config.yaml
attn_scale: 0.177
bias: "all"
batch_tokens: [8192, 16384, 32768]
dataset: "wikipedia_en"
MLP neurons of a small language model. Each row is named by its layer, matrix (up: input weights; down: output weights) and neuron, and shows model dimensions 64-127. Each number is 50 + 10 x the weight over its row's rms, rounded and kept within 0 to 99.
After each neuron's rows, "fires before" lists the tokens most often just after its 100 highest values on Wikipedia text that the model never trained on; "fires on" lists the tokens most often at its 100 highest values on Wikipedia text that the model never trained on. A number after a token or word is its count.

L4.up325:43 62 35 53 64 50 64 52 43 41 45 51 68 43 58 32 57 52 49 58 37 42 78 37 73 46 49 37 28 69 53 36 62 46 49 43 33 42 60 49 41 43 81 61 65 50 31 44 44 49 40 53 47 59 48 32 71 41 55 54 53 40 50 56
L4.down325:65 43 78 44 38 59 42 46 56 53 61 57 33 46 45 65 42 46 43 43 56 52 27 57 40 55 61 53 79 33 38 58 36 50 49 57 62 54 47 47 65 69 29 40 31 51 62 54 58 47 61 56 60 43 49 62 36 51 47 39 52 72 54 55
fires before: "ent" 25, "id" 12, "6" 9, "5" 7
fires on: "res" 59, "." 35

L2.up262:46 55 49 46 55 62 65 47 59 50 21 45 53 35 45 33 55 50 37 52 56 47 66 43 60 53 44 44 36 71 61 25 44 33 59 49 50 56 64 45 54 38 70 55 62 42 37 45 44 52 35 57 56 35 54 42 63 47 52 56 41 44 47 51
L2.down262:53 41 59 48 49 39 35 54 47 46 71 51 44 72 54 54 50 47 58 47 45 57 36 54 50 46 48 59 61 34 33 71 54 59 39 48 47 45 44 53 49 66 31 53 50 56 61 50 65 38 56 50 42 54 45 61 50 48 52 42 46 63 55 56
fires before: "ent" 31, "id" 18, "/" 6, "h" 5
fires on: "res" 81, "/" 10, "-" 5

L7.up490:56 47 47 41 50 46 60 68 60 65 49 48 29 61 43 35 45 39 45 40 38 41 54 36 49 59 44 49 56 53 44 53 61 60 40 80 46 41 57 43 35 46 43 69 47 35 56 47 55 57 64 51 37 36 53 60 57 44 45 56 55 61 46 57
L7.down490:40 49 41 39 43 49 70 47 67 39 64 55 43 55 59 58 54 26 42 57 54 47 69 40 50 50 56 36 53 44 42 53 46 46 55 25 46 45 32 44 53 56 51 59 53 32 62 58 52 52 42 35 54 35 43 54 49 64 74 47 53 51 51 81
fires before: "ers" 22, "ed" 13, "in" 12, "ate" 6, " F" 4
fires on: "o" 35, "iv" 32, "it" 25

L6.up581:64 70 56 42 50 54 70 76 68 54 48 33 36 64 59 55 45 37 54 41 45 30 60 36 45 59 62 55 46 49 26 39 41 55 43 62 45 42 47 62 37 37 58 61 54 48 46 32 52 46 40 51 36 39 39 38 42 63 60 59 49 55 58 46
L6.down581:55 44 51 52 61 48 46 32 57 44 47 52 61 56 60 52 82 45 38 47 48 50 42 48 47 55 51 44 62 36 60 62 70 53 52 48 54 52 57 56 66 49 40 53 53 42 48 41 45 47 48 45 48 51 64 53 57 39 39 42 46 54 52 49
fires before: "==" 32, "===" 10, "I" 9, "T" 6, "A" 6
fires on: "\n\n" 100

L7.up585:66 71 45 48 48 76 46 50 55 54 50 41 47 71 50 60 44 52 44 60 41 67 46 43 48 55 53 57 51 47 46 57 44 51 37 58 41 56 53 54 29 37 60 63 55 40 43 55 35 40 44 57 40 47 27 58 44 54 47 57 53 48 43 41
L7.down585:62 58 48 21 44 59 39 45 53 67 56 47 53 48 41 49 47 56 43 46 42 63 51 52 62 46 49 33 53 46 56 34 44 33 30 49 51 43 40 55 41 48 64 65 72 45 59 33 46 46 61 65 36 39 52 61 53 54 52 55 53 40 49 70
fires before: "\n" 48, "\n\n" 21, "er" 15, "==" 9
fires on: "==" 72, "e" 15, "s" 7, "em" 4

L11.up404:61 59 73 46 48 48 55 40 44 43 51 49 56 37 46 16 51 49 52 58 39 38 57 63 59 52 54 69 51 60 57 51 48 63 42 57 42 47 60 49 27 58 59 59 43 51 45 66 58 48 38 49 39 51 34 57 57 42 35 54 53 63 39 43
L11.down404:39 43 44 43 46 48 27 49 46 29 43 38 47 35 39 62 44 54 48 62 40 76 39 38 54 52 33 48 56 61 53 37 45 58 52 42 46 40 58 49 59 67 49 48 46 45 68 62 42 48 38 43 41 53 57 43 46 63 35 72 54 38 40 62
fires before: "h" 12, "ab" 11, "p" 9, "on" 7, "c" 6, "er" 6
fires on: "est" 15, "up" 14, "em" 12, "ac" 9, "et" 8

L5.up790:54 69 58 36 47 62 74 59 66 46 44 33 56 64 55 58 54 47 44 48 53 50 54 50 49 50 61 65 63 42 26 41 45 40 61 63 53 35 52 57 40 42 53 55 50 51 52 47 56 49 55 53 45 47 41 47 53 51 57 61 51 55 54 47
L5.down790:47 63 56 49 48 52 59 59 59 45 48 41 57 56 62 57 70 41 42 61 45 43 46 45 51 48 50 57 67 50 23 46 56 44 56 57 63 39 38 64 51 42 54 52 46 52 47 50 50 50 46 55 41 52 52 50 56 51 48 51 56 58 50 56
fires before: "==" 30, "\n\n" 11, "The" 11
fires on: "\n\n" 70, "\"" 28

L3.up824:61 65 49 54 61 55 49 69 59 39 54 37 48 64 48 55 53 42 45 58 40 52 52 40 35 52 51 53 49 41 48 50 39 54 46 57 48 42 47 47 45 48 47 69 61 50 57 41 45 31 44 52 38 40 42 41 41 65 58 66 57 58 41 52
L3.down824:58 60 44 52 57 44 46 62 52 41 62 43 49 48 33 55 67 44 51 48 44 58 61 49 45 49 55 53 52 44 45 55 48 49 54 51 47 35 59 48 50 41 50 50 58 51 64 43 48 32 47 56 44 44 43 56 55 67 56 69 53 56 45 54
fires before: "\n\n" 20, "\n" 19, "C" 8, "A" 5, "S" 5
fires on: "===" 94, "==" 4

L6.up380:59 67 61 51 43 56 65 78 68 58 52 31 37 58 60 61 48 35 47 50 40 30 56 42 40 57 60 61 44 48 27 45 40 51 50 63 48 45 46 62 44 42 50 59 47 51 44 40 55 42 45 49 30 43 36 37 47 67 64 59 42 51 54 45
L6.down380:48 42 53 48 58 44 48 33 53 54 54 53 59 61 58 59 75 48 46 47 51 49 43 46 43 61 49 46 59 44 56 49 62 44 52 46 64 46 52 56 62 61 42 53 48 45 47 45 44 53 53 49 53 47 53 51 57 34 37 49 54 48 51 51
fires before: "==" 32, "I" 12, "===" 8, "The" 6, "A" 6
fires on: "\n\n" 100

L4.up340:55 67 46 44 47 51 54 64 52 43 51 51 45 56 54 54 52 59 59 59 34 46 53 37 38 41 67 45 54 38 32 35 41 45 64 58 33 56 46 66 32 50 76 70 56 46 53 50 58 40 50 67 49 56 54 61 38 58 63 57 45 74 44 40
L4.down340:64 61 50 51 46 43 44 46 38 42 61 61 30 49 33 47 58 59 53 44 44 58 63 40 53 55 46 45 51 45 39 56 38 46 52 49 36 45 42 45 49 48 64 62 63 51 61 55 36 43 52 48 55 73 45 58 34 52 44 72 39 57 32 55
fires before: "\n\n" 29, " The" 16, " T" 6, " In" 6
fires on: "." 100

L3.up181:61 59 62 35 44 61 52 61 48 37 42 52 48 65 52 47 49 45 54 37 61 53 62 48 43 49 76 51 49 44 32 42 38 39 62 69 45 47 51 71 34 37 63 60 46 60 60 41 50 46 44 58 48 46 42 47 57 45 41 56 45 63 59 40
L3.down181:51 53 68 54 32 62 46 60 56 47 45 27 59 50 50 53 88 55 48 48 54 33 67 49 58 50 58 50 55 61 60 35 32 54 59 54 44 48 47 76 24 37 60 52 51 55 56 48 42 49 48 63 48 50 41 42 55 44 59 52 54 51 38 31
fires before: "==" 28, "The" 11, "I" 10, "===" 9, "A" 7
fires on: "\n\n" 100

L6.up204:53 57 54 55 42 49 58 63 57 51 39 55 44 57 48 46 57 38 56 38 49 55 52 50 44 50 55 49 56 49 16 50 34 28 55 60 41 42 60 61 37 55 70 55 39 54 56 44 54 49 42 65 39 58 40 57 46 48 50 54 57 60 61 50
L6.down204:55 54 50 63 38 35 54 53 45 49 57 48 53 48 39 49 54 58 49 48 40 53 62 43 53 44 23 56 48 45 31 46 71 54 48 48 52 61 35 51 67 61 52 42 52 43 53 57 35 63 53 47 48 58 43 41 50 41 56 60 44 60 46 59
fires before: "\n\n" 27, " The" 15, "\"" 10, " He" 6, "\n" 5
fires on: "." 99

L4.up77:53 62 65 40 31 58 46 69 61 34 32 58 40 56 46 61 50 38 55 54 46 35 55 46 45 29 63 52 56 36 43 43 40 43 61 72 35 38 56 58 38 36 62 57 54 50 50 59 64 43 33 49 46 65 54 52 40 39 55 51 49 59 57 37
L4.down77:45 48 56 60 45 46 36 41 51 43 44 59 41 41 40 44 65 52 41 33 66 53 53 50 44 36 53 41 41 59 49 46 43 46 48 50 40 35 46 45 46 43 63 60 60 55 55 54 40 57 53 44 57 60 48 61 43 28 54 62 62 65 50 51
fires before: "\n\n" 19, " The" 14, " He" 11, "\"" 8, " In" 7, " T" 7
fires on: "." 98

L5.up404:61 64 42 50 61 44 45 62 53 55 46 47 43 63 50 52 56 40 47 54 41 52 45 59 45 41 49 38 46 43 52 47 64 55 44 56 43 58 56 60 50 46 53 63 68 40 44 68 36 51 16 56 42 43 57 54 49 59 44 49 30 26 44 49
L5.down404:59 68 38 55 44 42 42 53 52 66 49 37 45 61 53 63 56 43 53 60 45 58 47 53 48 48 47 36 43 48 47 48 48 60 44 57 47 55 51 56 40 49 55 64 59 47 50 59 37 52 30 66 39 45 67 58 34 58 50 50 36 38 45 53
fires before: "\n" 66, "\n\n" 28, "==" 6
fires on: "==" 84, "===" 16

L6.up639:53 66 52 47 57 58 62 68 70 48 47 46 33 55 48 55 71 36 49 40 53 50 64 41 48 41 57 79 69 55 37 52 29 37 55 52 41 53 45 61 41 38 43 56 54 34 43 46 56 48 49 56 35 27 48 46 48 64 47 66 40 51 45 55
L6.down639:56 55 41 46 53 57 61 43 62 42 50 53 59 51 46 61 76 36 47 46 54 53 42 61 49 42 55 68 72 43 36 62 47 57 40 52 47 51 51 51 44 32 47 48 49 37 46 49 50 30 52 57 45 29 54 54 53 66 46 55 54 37 48 49
fires before: "=" 20, "==" 13, "===" 11, "S" 5, "P" 5, "-" 5
fires on: "\n\n" 80, "ation" 11, "\n" 5

L11.up850:39 45 51 38 56 40 54 54 58 41 22 53 32 62 65 37 46 61 31 48 24 48 42 42 68 59 43 41 61 40 47 33 49 59 50 45 56 26 49 50 51 34 48 55 65 55 58 50 47 34 44 40 46 45 57 45 48 52 48 46 44 60 45 56
L11.down850:44 44 45 43 51 43 68 55 45 48 51 44 44 68 61 47 59 63 51 51 63 54 64 29 43 55 54 48 58 36 55 43 31 40 58 49 51 63 38 52 33 35 52 43 48 33 51 72 57 42 46 51 54 33 54 44 50 49 59 41 52 43 42 52
fires before: "p" 26, "ic" 9, " of" 8, "ate" 6, "er" 6
fires on: "am" 25, "ed" 13, "iv" 11, "it" 9, "im" 9, "ember" 8

L6.up803:56 66 63 52 43 65 60 78 67 58 50 37 38 52 54 54 53 40 48 52 44 32 57 38 44 45 64 59 48 47 30 48 31 47 50 65 42 45 48 56 44 42 53 56 52 57 48 42 53 48 42 56 33 40 36 36 43 64 63 57 48 52 57 43
L6.down803:44 51 50 46 46 49 53 28 46 51 48 55 61 55 47 50 85 60 49 47 47 55 43 42 45 58 48 40 58 40 49 46 65 45 56 52 60 53 57 56 63 59 53 51 51 47 42 48 46 63 56 50 63 53 45 54 50 32 50 49 61 54 51 58
fires before: "==" 32, "I" 12, "===" 8, "A" 8, "The" 5, "T" 5
fires on: "\n\n" 100

L5.up292:59 62 52 50 34 55 52 68 48 52 41 42 48 64 56 53 53 56 49 49 56 41 49 43 38 57 74 53 76 48 26 41 43 35 49 65 41 50 61 51 38 49 63 56 60 46 55 45 49 56 37 63 48 46 50 58 45 50 47 50 61 41 58 42
L5.down292:39 52 48 56 34 44 49 52 58 47 47 55 39 55 45 47 64 52 58 41 38 41 47 42 44 63 48 46 53 48 38 49 49 56 42 63 46 52 41 54 56 47 60 60 51 60 55 48 38 58 58 65 56 68 47 63 27 55 48 58 53 55 47 57
fires before: "==" 21, "\n\n" 19, "The" 9, " He" 6, " A" 5, " I" 4
fires on: "\n\n" 42, "." 29, "\"" 26

L6.up580:53 65 45 45 68 51 46 54 53 79 46 39 49 76 46 57 62 25 50 49 45 50 44 57 49 50 50 47 39 48 52 32 58 58 37 61 35 51 51 41 35 56 69 64 69 51 47 47 43 59 36 57 42 41 47 54 38 62 49 60 39 27 37 54
L6.down580:66 51 37 51 51 48 37 40 43 69 49 36 42 54 44 53 47 46 58 31 40 64 50 76 45 61 47 41 49 35 50 52 48 53 33 42 60 45 39 51 42 66 71 60 68 45 60 42 44 48 64 67 34 62 49 57 54 59 52 55 37 41 39 56
fires before: "\n" 53, "\n\n" 38, "==" 4
fires on: "==" 54, "===" 36, "$" 5, "=" 5